{"norm": "rmsnorm", "init_std_o": 0.00707, "lr_mult_down": 1.5, "max_grad_norm": 2.0, "final_lr_fraction": 0.05, "train_tokens": 147500000}
MLP neurons of a small language model. Each row is named by its layer, matrix (gate and up: input weights) and neuron, and shows model dimensions 128-255. Each number is 500 + 50 x the weight over its row's rms, rounded and kept within 0 to 999. Numbers have three digits each. A neuron's up and down rows have the sign that makes its largest values positive.
A block is one neuron, or neurons of one layer that tend to fire together. Before each block is what it responds to, as a language model described it from the Wikipedia text at the highest values.

Responds to: Inflectional endings (-ed, -es, -ing) finishing a main verb split from its stem, mostly past tense in biographies: attend-ed, receiv-ed, provid-es.
L5.gate9:523478480523438539481522463517549485551496484481485400504554487572407456515477508494466524498547461537561521452454527447475513546455552492443544459442398472489406377440535526506605598514526495486532481477563446467498427478524501563466539497571444519620486398532566524501488384480510466546520528448437442525571509528474417469570522557463528525485598600496516485577563583497518520546473
L5.up9:478481531474538428501446550491546470480433441566429459578412466532443451455506472462558449530611533604417558552462508520490451541543503523479511563591480480575473550565427520517457434566482575444520508669519406447523595575484580544461520556451483531554484443426499495498453558416534448520542474448457477525530419521579502517480468504525430551513557518493531499609533430574506519493569
L5.gate269:508479478450527482474468495427488456447557479411547519530504623431406558474470552574493544498565482596494508494538457401456456478468400419469625459473441440530451435490462582516535518507540560391537606473522510465498518509473502455519463321515479490492444507545504537499509523395477488431462474455549413604536484536552432494528521495508471475507545421507521502435531530545515551557546
L5.up269:457515505468494527475464513454465458438585567511467484550542603443492554547592516536476504544564568500627461483453562498543550459589525461407503475513364534606567531548417414581520504464465539525496473508586499540550549551445463491403548475482474505499518497577509349454568468472483542521484434473512509444519527398463452523563445527486436471459428465522515444515516555473498490462420
L5.gate392:569527414434465517438554421549500359509490550389501503545551600458492459540537453582529454494453586472469487569461510517470548541500447525581516481446466550512445466558520479559492483527503533455534564545459531472418429494569413501425529437519636504526450489553468475434525429478549474525435459562448534582425425566476512468518483602590448452479451532445511553487500484554497458465554
L5.up392:499476618403533520470482539549417600612496465435452497489535497445481493511492492559460496527469457518473515502528492500540494462521458532392547451541499525546559488492588531380524534500550554520538600476572494503566527440503547528504501513567553509477533548466562399545535552503513514544501499482508536579507480456426482494504505544545438483595424553534479507543516529514558468473503
L5.gate510:479518502481482402463533486498448514535529482496444541469542560397398453485461469490505512461523508547519416491494551439523397480446439439493481491517402567499521523541450461607610516420517521442530586495543579530458481457564501561478590478536390537497531427543510450487499525451513504569515549417379396494450474578442479459505507508483396438635515563518483561471482636527594569595460
L5.up510:527478550394440517525526502469516448557529543423480508626460491442560471509478527490506452508595520459469456375536480400459505434486405482564524491441424557518448477380470581414503510511525473455552452550561514467528440469336521491497507515667431502498405495613473457428552517563467522514486448405501510569460538443529441516567541580530420472515506522530585445489495502490567491544489

Responds to: Fires on "with" right after a comma or noun phrase adding detail ("brick, with a moulded", "Sweden, with handball"); weaker on mid-word pieces like comp-et-ition, Det-ro-it.
L2.gate635:497476529528561473615467493540472495453446431516502498529538464384533486525451526585441469532509533508451556547522520478488400505463533496526487403424495516410526505527553468463471493505557469576509412469437609507606511553494482607585538514494532439505424472512418516548474503557483606530430531424478561518599557479577588587530530474475552477474466621473545455610463511522480551520461
L2.up635:555481442552524490481475448497459452498459513453492582571459472453556593570480499479438548488578534483502504490510550465465508516462431469501490497435498597534478569634504540459387560496482427568608403428426447528553524579544481428509502523469544394557483502472528600526526480486539539479444554518485480556522550425430463488462483439517558530596468566443484601533538595472501530556505

Responds to: Short word pieces right after an odd one- or two-letter split inside a word, e.g. I-s-lam, Missis-s-ippi, o-b-served, A-t, Athle-t-e.
L3.gate8:484533491500536548483471492584507487506432478494514425501438508562422521566475518428498599558578497581573553471558503510544442514566458470465440466527432580529509481548543485465449464546594439400442507525535538417475526514453516440511414540421629514480624501542528541434462546571553513439502515589510602516511500531545564563422429427502432580546533432518485457586574427517603427460466
L3.up8:504578478577480564591467488566531476532525526490476517470477522509501511504484617444466504541550540512566437431486485508558460495503392549474479621587451587571565546487506449439473347592544397456509504517473425460567537531436569481489477487489555417465504517485537511491471518473445542415499534488617519499615565587507519479382522472503564543537596496565505492548537507521503451404482
L3.gate18:627533542526481438443537550427579429486490512467525564536507539494427512556438502498491567466478503437547520541558521420459511408487549492573419534517552473487489559483494435539450397483593529525484429474540472496466517557452442502486495505476498544423502551513568469440546461471525420513487502538386482447486456477543470617517511527374505508524451490643527462514429509576481574455536
L3.up18:580432540509539425487459607498550474439522492453550586533446518525472509524546559546502437489510460450508598447533451507509533561447552502528539531523448605467545532489487485518498452508483504586467472463476467429497560531431432529553531556530474516400466497453579494474498500502520367516493478548497523386544557453525494485498487530390513499500397591532538448514486528450555532534540
L3.gate39:598515518546484545543445558515388476556420504439466508504571531486530543536596549494539517520503486612478460499505502539485555456545557504483483497436428498535566571623497588422507536466655571464394541513528501425499492562486578415505537401586525509508503515452508481506515462467590556464555503494402487486596564523535526393498431539515482526447585445501545462549446498526427598482507
L3.up39:522505565502631399543517409445490545587533464514513544484505477471453510396541443499557522468507509491520519525607459412509569349489473494421470625416446437508479518529494441539505454527463467398531478482566473470427473449495473537497524462538548460452529464508489487493620569483529654469579476483515546484498409556604470505457480505388470628457565462523477476452507521533473458475480
L3.gate65:545492472589480461545541553484534482541521478430573552551485554483491491496510457475491480499519523551530470480536414498528519524504451514449425616559410554559552505555525587443445483554476475543460511558511495553443578527549494544414427480490481398499481521461578389577547501524641396564495550595458544548526536550554481448512539464400459473544561568484488491548566578472469440556513
L3.up65:567518430476493480438556532456549550482487477362551553482518526483534446474434516461470491427515525538435442497453484527501391480449628526435553648490400547535465484462480463422532492431501455462576551451537508557481481475447522485510459445520537493542544506544509532501468466520509501625543422454537523534499562473607545450428529545434519511501488589533426559452497606464557561550580
L3.gate82:545414522364505375460437419544533650519538514412571520486534446498484476502489478494508492496483417525506485465587564530514449540402504405474513478561412537446469446445393574516576442506494478534452404448478564510455491596498428527453507517543468495448424452544569519517616501580526457585424523481507494516579446545465518499498435476553484456590520472470452483432497528470493444518548
L3.up82:573428475580614450550515581509436510497528561478515462429494449502551524549527504431513425589448461475473477534490452455520490547537594504594478494547524518458447528523426432504490476467462534448427525505532515626567408489512491521535469422581457452520542457526535531515533571486462463483496449388527474521572460444552571493558524563388581479543432525487527428537580505486491514437553
L3.gate88:534480573601425616455526503445535490480512599505515449532543517473534452554512433569473541541444466512442481522510481482464507572485461475444489461529435478429513499501531539525459505486447509446508513412475454478599540536470407566567474497514556460553565471505453557475558454436411537384522574502451484494520601505543529592490462608528583523530472457569546476457494546476540420471408
L3.up88:466501553572549582543496526485506479551560554535465497496508477528578504593498482445526507459487464546512490500478492525433485492521463435509445500581506528427503469521612501517519430493489522484558552506610460564535462583551438501509588521558513452446416519512535494492623529515547437495517515509439534493594510480559452498501442498513592498472426467521500457453480469446556494410470
L3.gate109:501464510545468522559423487493433431426483501397499437594419488412536441454500546462427552458462502437469481464551444498478472577517446492510510533587542457483443528587473553486504471537452577487521476490473446476376538414507532505533508522523495550383482467433499474577579501501571483508498560510515483484497509625423512433353448446504497485551419556529472462573526483597468451482487
L3.up109:571655492541464479438550531537521495517532462469586483497463532536528528527542462488500500602477572527483486492478481496454436453520559539424478563482476520452457426476508512410562474477455459402483495469549508473487488479419404513509474410430548516445532560493544420485518499541468442525528419566458439441526433474524421527490549516387508477513475567522552535595500476482498580400507
L3.gate141:453395556555484401567511525464508383511454528497480526440519499508521532516498556500507514477497463450560492489472429374581530526570523500529464577577524523514517626619485514486472523543428445517515461538483425554516458492467365603548543482478444438447499437463508476520537539526511564465476410521474534452463563488513509545565504581500541589588447450477518508494544574504436527533525
L3.up141:553460506490486463480485493567493494524548485569459492429603513535452503517500530463547470536498448474407504445460482481426506467497513548391474519584609537459516544541522442476420549520435501431523423550461546465479491525421467498483517501604601441575434452454455511535545577544474501390534433523578466492475511500517511536453445572452564496459481435536621544394526527550527460559445
L3.gate237:519553520494404431458536537434484454514560503528457459585423477489469532554538583542424540352470563548560533541475464391458574519488522453454449520581467515412444552594426526497518518528445535517539490487448477516471526559550523517465613461508526458449526510541600389465499501463544502430550496594500483554435492450558508529520490514518514520547487533554480567499431420359541454497521
L3.up237:454469552479503468546563414530529495585534508468496523473456440484563544484479516462519462522535381512516571458451471568486458542514498493495465432473604532462538428560496500390529440454514489496516524412481408564408483474493589532528539458512550445462405554531490582523567506476456447494528530508568530552620526472533511551508458464592592525551462485536429572486506485509513420495454
L3.gate240:556550532514551532511441535507562431438541525486403549438450559398492511503488487588496493482458491554512470453542450493458521475503517552443493362488424534484489470577539446462494435531494472527462527478576534564487490553470453561601418458488461507492446511515541455515494446506601499369480501491483543528502534403540476529517534440597494427481543424509447479510441500475454543534469
L3.up240:551561445497522445482541418585515444472545529491474534517513560492544436477502469591514508543502585529506556452522485503469512511531416463495496450474466520498442505563508495427564440580503405495577511557506538535511562382450504500508419481493506520511489442476592423512522437422560446459407553519503512504519515413586490528463493476575473456475491516514456439448479493465530511469458
L3.gate381:541516574513441423504456583507503503502524485375523396579537484432448485543539501508429536460480537488455463540551554428460511489494537460477490576515478474404571575604541581472513577480412525515487448544530427533377492569469454499532450554505480462432455465459533468495537469472484466474519459549462527504554473461493570481413459497527520517510529462542490386496535593440476435533586
L3.up381:463630512543524494580501492544464469490517542464450517491419451540523422478476414443469507592445463416504445483437499438474549489522563559460436507504478516464514551549480481504484584441444517605418428520500441532494541578482412482501594534515466454402475475462401517440475506570443509452409616580515556460479457480545553635483571501516513494533485400519444488510542496521536499521464
L3.gate428:515522400452535414530442454524519532579447474484507497457473517490473531445494552523500553511559529490477536520437544475498500527463503519515495533520432592591441530470504466536489432565512549502546441516563476480508416453451457484486494545483490579409485516493549357483525499518492439602479456487541512465454502550541539446432448519458491456590411496496524499495479452524526476481580
L3.up428:547496541472477503555407399563529575528488478534537471476447440482476437426418448549594582420515533493444536508491414562453466487453468469490520579503445510598472544566459534510432513456499491416506487507576606570449457464527440555492505482594540524509530511471663392453437443452584494536447455529504555553562497391544460503484410441457462498508462498564558534488497438558520437450448
L3.gate431:463508577440536534480500414480410437473482532477467485488481581531529516457578555487431450468579536454505452562499459611420535490518378464471506465393504478524474440540533524476526516519473466454503495463468491468473457600455570476462546416529431588551528597575537502575517429474507474510544441445500451497392433520580507587545415387481443454551549477574544527560517450573541567488520
L3.up431:492525473442492499601457573545526524501446521430490469520520503517559475488502477504490526559468475494500543531568651471439567431532456491454519465365387478612526527538570566492537474496465467468548478491514499531483521537520529540478518477517435495536495533452465506577481413312448444433463452578536492505532488412550445528500475583453532435557493402516442495491441556492432465537482
L3.gate551:562513449497409518475478427616511509502476478646469452436406536514427451519557532528521573443494362495564522521512493437514513636564537504590450498611521526541525553478437580528524556568431486515489453548540457465532508562584449543453474500411515445423560495485448529544591423505431504414502586435481579459612511494520454491594514468516533443564546527489433451536519500451539538330473
L3.up551:469494612507445444442526486581408478460486553594437458487414496432513515568583485543597557442497555488438436483504441502488512507481472474418449464491561573469580587544585468570457461560516481515460505592446453590456430643581485449426529475531414556503485461480448421456507425557596618474578514508561548518514520561543447497543502520494471483523454448514511527495455466570596555526532
L3.gate666:507570575512488543504474444549566507479554475531416564401421541454556557536526557495481488512517566606500455405482408505426583580523506393541473541352518487542574505567457545488502497475524569555548508495535425478586527372525525511429507453483510520538513489508600512482538581579622573545465513504457459533534530430580511600478499569377427506540459480482453574456449466504519520478547
L3.up666:571502503458515557451494367577481428489542450542498409475452474471519485586573454545465433455525600569570522534515522547463388483622542381508417444531515537402497487490571361424417517519533458483507515496559524525559458503465488551608483479586507493559455459493509474457521486546540539500526455569469499536517513436548555551384486428483434474581517440461529452491529543455521481517508
L3.gate683:508557469516413564550478474527502569469519525532492450435482509563463458441471531490403490473525542545467529444502535575481457475503463541411476438445505584460466561612500517558456484504428546531468548446556458531470451541482462465478386473520525458432537488440468574433574508623496437561597450542514504487437459564488496404587510414493461471540501553457430502500427471655435543523524
L3.up683:473441470458415485474444507483370616358477565571457510444545478456508509583457586570451532434463510504476556526485568516498421519474451546501465431399533540467465483487490558598556523529369487508576451533459499544510553501505463487501502528525537380490457457486512528466524510531442477561480491465528524454526425441507574535489482407500529408584531584537419501556512469475539533472453

Responds to: Prepositions introducing an associated party or object, mainly with, by, of (along with, acquired by, part of), plus some verb -ing endings.
L3.gate21:491515444441457441565529512529431529543445487500541486469527534463424628532440567473469589526592516541444450492522531579507484562532499526555500545521417631558482512486453492568530505563504466488450440525534503578543422515504502527499450487450445505461623526504460481498560563498464504484498538430514464436493561457492579419549514495422542524466507475521397527352467555491493448589524
L3.up21:474549511506450490485456569598525499529522576446544535410477551493538446554560393526555556486562559466573502548473471484508465532459479541544559531410420543528554450640445446511488508467471479468473490485478476614621512520481510454504466429514469429458571493458571514605465428466441524499500489445521454541539490447453583461548484550444581523491502505476540528408476508556469505561471
L3.gate70:536474390517527498465496515548493544515539487430555461512525452487458607517490497510488505464490366471471498442491508454442513481611491539526441504499512544462505486565375424530455461468471522571497580472522600327420656473495485525508504514464496505429522621453536451466577506549556469565550564551471431407490513475470577444588571431496510450478449520504486496425447525549508465496460
L3.up70:589480496519571430546504465510506559446416475430488407499479525417495536429491417570475506510471544509535512506476456504473551543505466583557519449509496525620581583510481479440482434482444443463467483448485472559456542425488426435447455432432373586535552432465480559482556481512545474511565495492486571504518441575417470534573504521534474456561489445429499599551523515592543519480566
L3.gate330:533451544478487536540536531506557505435526543524559481500503465520490587503500507524467598533525607471449521550500502388481501465502467547565494452433505466374428465505436555500544537518436466517601498480473514498476502456505494517436547521513532498540495578503518496563575517482537525518514420487531405558606488523443536494506484555503554568521408450581475534456534538507551500469510
L3.up330:544498447464477529465427568474500418531502517480502496506425507565585538507390514453441566447461458505460533558557492489571548518551442605591560483397437460474559517572546508485491512522446530488454505528460525454502491462424537460500480495492569393511516556476488492607443431409534515454588535455488491446531500547590434635499468488476579512516431476470456554457470474428477544509471
L3.gate341:438471412574487413523453475457557578390397538534574399548500438482558479585556470482510505536454458464526481512592562500529476494501522548449469472516570461509481537532480481472528487570420580439470515536547488477442504490493478629556395502463442494556514551524514506561501510559511546571507453508501609551511539543531410542558545482447469537537427537512537495559598568574496434505529
L3.up341:547486486470530464538568503536504484493563469511411527537522571555378442574475476557479498538518500513458504579521513569436519472509481458499470429552505537588530559514479436525591489474473456510413549571446487572481538509469505564524667455450526504510470452467541422475522598538547534469508422429439495562505465540490500474462490497581538514598508480528425569574480491571463523502479
L3.gate344:563404499448464555392530521421488526492454474430589540535425440546510450499552449548544511506591493542525448616531509453466439501510487528432449539447498497495502526494420488560502558572520494451515496423403430490526622583435563550502488441477458526607492553507544573498517454588539402516546548528549485514513492396434577472531480537390478561554419580454422515478559552459595439515475
L3.up344:494539561523374450592632567455441535522478459599514496446568489587400514482496536553523522482480464421402479525412489507426517486543416457503503455475425541418516406451516456398513409397497495511530502483549470457539451505484529508476470549515469459534483594520513515549559428531464458543480448512531518542494471486516521467523462443604538465463411561518460519514440572526443540524533
L3.gate369:528488371521442493553518513540437474502487593492545518470471483539505610458541532501486476528585478483525455509512544484540426529557545524580515493526472538537549487486483482557480459589515511532522449469569554445492523558463521467493569404552413593503413497512507469454454467564588595433523583469553420560501471421649502474474486544465566483529491492504508466407538499608502477519538
L3.up369:458517503539543497463416589470365471530556473495501537504518540498540623487456484433445564526544489424461477586493389482405554497495478519440568479547510376450462547536412530470501534442536518473415429445450483451422467469566498550519520542544367398495382612523535507550433500511446514586500485494521578471522474565513481471474424483516522503460388443441506400483436557507536537442528
L3.gate389:531456498403489470468450556557561510565516468458365469531499562402501395480484541545525561472478487497470414532500472542542498516543498494412517505492387539496502471504533493499548592559496439521473511544411462451487509358600402486538604531579461576564489567397547448481418496487478509467529531491453504448437477498524519533449441484476533545581456519434560503575460544517456486561445
L3.up389:490547609580505546540547475469557512371483524583410543566461474479549473536539549475526458489450507350528487471596418497480556482572488489485511409535521546576499473434593610532466556476510469457485449502531449479463502474493558467402409476447418547488409553540548507485461465494417537524564564460507415533462499543432532508453416496507490497459491495516444506473538529531451461493517
L3.gate390:536441505471530551452467425549420468414507518470454532520497525524465497589474519533461543499547419466553476494496616490436477525403418460432461493397643625446529465534481467455447455542501469526575535468429461500528535578481548480428394495517508435421556474579537508410530464458515525464499508505530542466563497475472551510538542560410444480581466527583470506462588499546383456538582
L3.up390:472416390584491512521446505499572507424401629475585499516558509516501536568504537587431501460513487517460518501491539506533393545495481554477474481578468504469452470493489530519442513513447547501479552609486521533486476560483532552493568460477532519500525495541481441464423533454442607431478441525475465555558593595532476577513507590578564578476523500561337600477549545551464504560497
L3.gate401:488541555520454560503576407452513478538549450515493446535537545618516546479550400547525558467647456465534396550548502434485517612519482524421486463468513486494506500470525542422509544508480428528505409497545564450474493597532562631408547438515499550508460450444475512548464545547521480576458505446542470480473503478522546540453489433557528473497481543436489580540496515522430447386437
L3.up401:585529466404500464550542523507444491503454525566498505431580477514443460542534522556518548504566485512517514486535511440467468513523432487457562484601474510546481604467375458479551534438522483551445425558505477472560567489467448571448525484517438560557507487528552509434446477470533539392466476496577475567566494503517571654565513524550514576496522550463474588516654591616566503519449
L3.gate421:499389527478541475498497602477523541418461541548500542562530581451527585552538394521512491555575469492482528471535499486530543543464580466534511568485456552458501459599418479559444511584488480478500463453534396532515440470511473437484465411540520482486571500560495480496554452584466478518459463466483492571501602389440493470549447587427507418499463465422511478554533641543554549554623
L3.up421:541531427462520508486375459519491513622492501527513536493546453455478564526560472514429501463466512492433473479428560427513445491496555529477537449556430623471481494478449492551484433489537477464537465497485489447538455421554468532574388371505513442493565419518506419525505420522480503569403598473566586502481446452488514501452454526507576555429466490505489489540462485491487541443551
L3.gate432:454461502466484561518485535457493491556433514517450475609507489505624528496505462468435507494513435551491563490476476469536517570643549501450516540473454487410444469451480440523550480577493625474472648433531549517459553472530540516501481521403467497568491454480539525445473428512589486547439541366441509481407464477557440499494510447515468439552449568548585574503519436506508465506504
L3.up432:536450497434540518543464422569516484379475384531440403396446530443491472502539454420453533461605505541430401484434602424530529495557602512459499522464484518466472534506540478542519554505565539557490571496431475428498520392542535462540487552512474549496549466519532572475528511463438469507520463550535468381551502634488477498527494384511405478510555526549457435486447512475504492489486
L3.gate489:474486529486464489437436463453487434487543466470463517485489525495512471523450473608489519536463455461452458444492471468438539507476454505426402474558434605432413536492524487464526509560564464475497460485460617535490488491530556553534445442606561496583448500566486476450587566447444474464593466497514548576462450555497481496508558527525640485458489507499360442526454550448486540505495
L3.up489:543492442460451467510490586503459458420503469557495538455485489553423536439503473515524602522549536470458449476423440384479480552502563511441433474540532524522525491465575617508534579511408464461437459544479595601411579556458528456459542427549494476559423468514580491467459559559522516601649415448530458469572538475542449506526496432519447557458495528437452443489489459467541476604532
L3.gate500:553536471597543526505526516517513509492468445484502501490453465464520509541494484533491540450553536509479444441464581309489465491502574565492498576536476576477479542557470530490531522501584481500475518383538478408491504472480495510483443456421573536551465567456506396566534508546467393547474508440408392456482509456449556458578500528509503495532527495637524517486488525542434489503407
L3.up500:514541499455464499468520511512437545615593400425524480537428600470499530435532516524435554500519523498454490538487514451471523608509510477535480564494433554499498473504509438487483594518590498515485575371582484530494449450591536560485438447472544601514474507578587522594495490600602468512511563398464479528494446594498488543572470490469477447594457501502546543471455530552490531510473
L3.gate549:531485460528483524509513459530450559546572538488461542440479536356518531643550515489494363488501541525452499538444495491416550484442488576560445466533517576477438480529480447455467642490498484476448511467411460451434451526480446382442535534524551410519500514540374548516539553615502471490559505587483461462496545489482430501504460389507518545511479483462545523502557483505510573499560
L3.up549:459473499435468555521568430567507452598614494422635396472521435501592505498449528478503523524567463471470537388471618568547566499535435491566485469447536490401477535520459402489513498527504514500523506481537532525482531466476521437436442428539438524507472497559528459498487507495474441609485467497460595447488437408507578484543541484592515507480531496484498576529525479549556556513552
L3.gate570:526592482494458465446572519465587441565583437526599541410481489520521584511489572515414519434499525517528451533520510442442593573538492463538528526506456537451529497521493531402460530464547528530495559469517387457485394445511428543521401507456586469475502543427575445463396479512489498553494500492424554535534524519545580383452534496529458488458413402501573533475471497542512558502444
L3.up570:417486578524514557516493522406531516562510492556456530403470547422520579474500437604475545531464488502502463531495547536419448513472623426534349583602553445434605464506466526513540518441466492521528551438454489537492520533513463576525520495468581538429521592527496564488485551491544451492479546475511436493551445507483624563538444530451467474549491573479534482421503593561493501562455
L3.gate641:468600588546502478497443520460593453502518566508449507500454482557392503521457441480363518445542465455515505479494481462559456596488595528510557487510511491450536509439486470428614564569492525503539565499496462568472494501465443444604522468403504532512575573484449382483497556418446465522484526520456492527610461601511494519479539490539419484529521410570500507469601496523457480530479
L3.up641:457491458529428524505467549539564498538577576494474552507493541663503567528495488493475585418475486462447550505515537419523443440498491476495509474371517494569508473500549457473409560512547457547527462472535547446433468477481475448385484389463533552575563576592437436531443542487436485572509585493495480634517474448552424480574563500496507530535445457497564521528497615477364545601488